From a checkpoint of a small transformer trained on Wikipedia.
Size: 12 layers, width 192, MLP 384 GELU, vocabulary 10113, 7.49M parameters.
Architecture: rotary positions, untied embeddings.
Training: a variant of Adam for these matrices, 437M tokens.
MLP neurons of a small language model. Each row is named by its layer, matrix (up: input weights) and neuron, and shows model dimensions 96-191. Each number is 500 + 40 x the weight over its row's rms, rounded and kept within 0 to 999. Numbers have three digits each.
After each neuron's rows is what it responds to, as a language model described it from the Wikipedia text at the highest values.

L6.up236:532460449478484496468545590476486504509506490549383549533507548464585479509524504503519460421506484486475550530521486500498511532478521574511616471426429463486514492482489527545480475511504492474497447554420481588464416461526519508473610558457506528496524550494531522496474461545527428551
Description: Prepositions opening noun phrases

L3.up229:521479547543510514511511544467438471500482524526451528540489513498491449564472510512432647418510499519551494470528498505469516520505522475506486470504489514465524521523565521446558405451455454511454543451498446438454488492505470567539477455473507502517551481491469464494489468544363530546
Description: Month names and spans

L7.up43:582479542491509480526494567493539444589455552481455541492477532498453452480527529546523595502503473590494483484476552460454540447444474489479530499496443506532485574552502539489470536449496448442530494544431527494375480470492551540465598483483488483511540470519529468479511460537512448545
Description: Verbal infinitive markers

L6.up108:495470540517500450459540540520549392484462427538500539458527509478457478523502525482464465522499505517536524506547500500449529434506480489451543521521510470508519506537526576525492517468478555551500467474521526472438552546430492529505560415522476540494558443515499549460551420570468400549
Description: Clause-joining conjunctions

L3.up177:504477557480507400484501472551474497532433455570488438503504582513574446520519588567543518484461484525532489469520567524518545550484503531511473511455437496570542472511453513464482478484502470518540538562515499549510444443525434537482542467558577559442529525476489445537515495502491486570
Description: Participial modifier endings

L3.up141:579496487492429471502498430445449510617504549523465553465456513592459520570480478453497549484539461539508506533489511489473509551534490516554463538476458547464484501475494551533540493503555450488460484469518491457444473460552517475538519534480514566456482540471520499433487499587506462492
Description: Words expecting a particle

L7.up5:414547497513436564477486544557478530429509547547454456471510530567580509530508460506588476596517456534487494633521506562507545512428537502492456578505513508523509538489520447431535481494556546421491483523548480544497461487522496516472416527512482489460478545528513527482508491553484515460
Description: Apostrophes in possessives

L6.up378:500438449508533519492489471432492515553477548535445531457433543461557474493448528592476608451478481544549467456571535439488554560504507466530531537424467573458545496483489500488475492473497462450506501529505499539405495438531512509535491500506550546499541542487514459482478459484493464570
Description: Partitives and heading closers

L3.up299:465549488514479495526572512490555498510524440522519550475482509499511534570477503556455523475473410524542522510535469470462485516503531544488540570486462396463542500517564525470483515556488495514512472447506491426519476497507529561470484423505457520479551485527499528524532483623476540488
Description: Predicative/appositive article "a"

L7.up20:465477556498501440459535481472529482513453581470558460493478542472551511604463515505482528550489478426483499645484486538629546472483509551511489518529526478499504481563536496454592466436434594488483451498496484467509533484497469495541543525529525507528522445490454554528503472493510487533
Description: Articles inside titled phrases

L6.up140:485511559538539568494475587420617470515532468496508526503476469560468452522463496496550495517424493521469472472490536555533518546540462490538446497454490462479476566539565617445482504519423471526462524475431502528418469530450421502463518540506511534532488538583590497482551482480498566510
Description: Institution name heads

L3.up230:503478527562430550466494519447507497530410450483482584540513505493455446562423509513462509425534478550509479517506465521495577457513517494446562463516490437561492496540554518527516499512455517513497416540515466449539535501504450579543503516545520506515517457523453447542498506462518551484
Description: Clause-opening function words

L6.up327:535482540487500478500517525455513540497451536505541529556484595517567427531442547531499522477476505482496455484504551477517538507468522489499443486477509400584500440559516521408510528443416478482487451496478489484408520584464462540548495483586516567441612498493512604512514501550493533511
Description: Pre-noun modifiers and determiners

L6.up169:558501563441470528478489468534460485504454460552491512564502512523512480518549520500524495455478503505521493484425537517474537440527509445513532505518535436522538511558638451486532573479531446520494497508524505439543473557469481507545480486496487593575525461502519513548593475553492529507
Description: Before year in dates

L7.up107:491480548497454431504485496508452470567504518526445530502460493534518450503465491483419443454464527485536459506570560484527482523531476475447480512425467515531545495537499580549480534538554463535469500541489507538430550487533516494436472489554535545463512553538508520528517438529428453456
Description: Apostrophes and quote punctuation

L7.up204:485583459545492578415522547523513494531449418469484508534513552461407511548475516464488518490506476501498457548461485547459524431523488533483577522513463419497457523508529533520506551514404522580468477431563450468542481565457512454454506408530513542518487471514578491544537505522489499502
Description: Clause-boundary commas

L7.up213:477538560575471457524548502474457469502499468568448505494495552461504476504461504479504503506494492551525529481536477553493503577508523472532521517538432453481526553516603486543547472511439484562466465481513500519459490467456465570537482513492508477497471410486543543485475479523505436547
Description: Date-phrase month before year

L3.up186:559538451495587519482509506494479449471489497535547453511474468547487508526518522435510486481496531527536468511518602494537553436565533540514491539481499529459507452503522462540517489463474489530529497496488399493493540573451504506479583436490471542459499516559612479569551523474489515524
Description: Word-final pieces and verbs

L3.up363:543505477520477504447441567442577524495507478504525552470508518442485506483497508499456496514449508495453497571470480492464525549468512497545515513508428480516416534512550544481518505460508485537421481508482507471456517477541518518489485549534512576431501425538446534488465455550396566492
Description: Connectors awaiting a value

L3.up277:457430465592432431478495549444542461506496447462451479496468502501536482507452499525517535538481459534522464475520506565514562526518495571518507501421449496528506517488419515480564478519563482487571406507509461535472523440469522528514462573490530486467493471546427487468470501507459519551
Description: Fixed-phrase and word openers

L3.up77:466492485478503477518495584469465506528477555522507465497492474535497488463507570546438512503486538565529496486537532478524522523542545483444517508459520536415451520470494502496421521512553457476535520519508450482442414509467427481505513459457486522515525536513570520533542381486508507486
Description: Possessive apostrophes and word endings

L3.up9:493487460423523458496562476455459539508586508505521434427496499528475480482433561500414498545467476520564527477512522545556501461565444477490521506456469530506529517503481596485517411492527486578415501461465463561462448523480432512471504496494544505470536525468512525523506453626423476598
Description: Words inside institution names

L6.up214:594476560535464476508540504529519439501483553420559463480433500519578461571446519478466456449487504565558498485465585469527457508498432490488547470524452457472534504505519455517500593534523460537456543586462501574520419569492497533475471580457491535532575533496539516541492542539478467513
Description: Finite verb after subject

L7.up134:447531486544428568425516552466478553460503441522521568509524475570528454475476549526405520545497487494456506518522576604512489536457538487580588578511448462506513478542562503430471481510559438585547452475492456485496499482500496549509536572469571506535476514491574442480549578511468465539
Description: Section heading closers

L7.up122:526488537459451510525536490517505530478477490564553497571481526510512493509426480519470549453492485494456506554532542476504559558489555493542500480478587453499501460539509513433543536436558544550491431470438502511495501561565497514557510507511524512498565557457421516603519469527458486519
Description: Pre-noun modifier completion

L6.up182:495481566507456536508575538446440529524469443475429509563508597480515446517463504527427487454491483527596508484483490462478520518553468506543604473532495439533540487467468478598530526453454490501507517512517518533464519514458473555558516512524506517550590495539519537431529501561508493562
Description: Sentence-opening framing phrases

L6.up71:552456493501498516496438511481509504570508500544464572498524475584499513480471524520442447476503462507462501535566542523537498504541461439488517530505451550509441603479491512506462567456497435574558488491477575489479579486489535528480493582541547549485582464491470567499505461533482415535
Description: Phrase-continuation connectors

L3.up135:506514477465474380485550544540433477509521509553466474468528539458513521554486487501509478530425530513412505565536464474513479487501510501524478526522486488459511559523510548532506526510487516491526433577539494535437616517439434508499491519435473562478563546558503522572522559424518455479
Description: Word-final subword pieces

L7.up312:555490529536449518443493481469533484563485532547550478489521498493449478539459515581472506537498488519519515509519519534499516496472472477562525505493504504564563490611502516400506478487474517486508431482499542498514447542445495487511479465467485483483511497517543522611520501486536471533
Description: Inside multiword proper names

L6.up309:541486442475492518522488530464500503523565603581483427549445535466587493529492493529444526493482465505490506503511489509458480566491524468554485476456478526433474454489540496475535406464527454501484469446465451444465441496517553482426477494452537525458544492581495517540569436490462471518
Description: Predictable-continuation connector tokens

L7.up332:552472509553441506536472508529469507491512473467485525487525528539435542474506482584508597506538494559506432532584514456519490480454466525484474433484464513523538466478549458552460481534506532505487464516501534421453517503481508461521594503507432540512534452481483475529482487453493496506
Description: Heads awaiting an object

L3.up5:476527469457419512473527525425495481479542458519512509443491503479499484511562515534503590457500513554577515502514495471466495492518461498443478473484487495440507535543570481548501451510485490514520430494475420478500448516458502590528472488510466557552519522538492448458527506545485505455
Description: Phrase-initial words and prepositions

L7.up303:546530560509479462518530526517561506423488525516467529582480539540478523478542522514400526528478518476554414510503561493568484529499504457511464424485465463493501513554564533491477509482528470536435453505472495557485538476480450491524576525534530528469574459481517553510489541517498453522
Description: Auxiliaries and closing quotes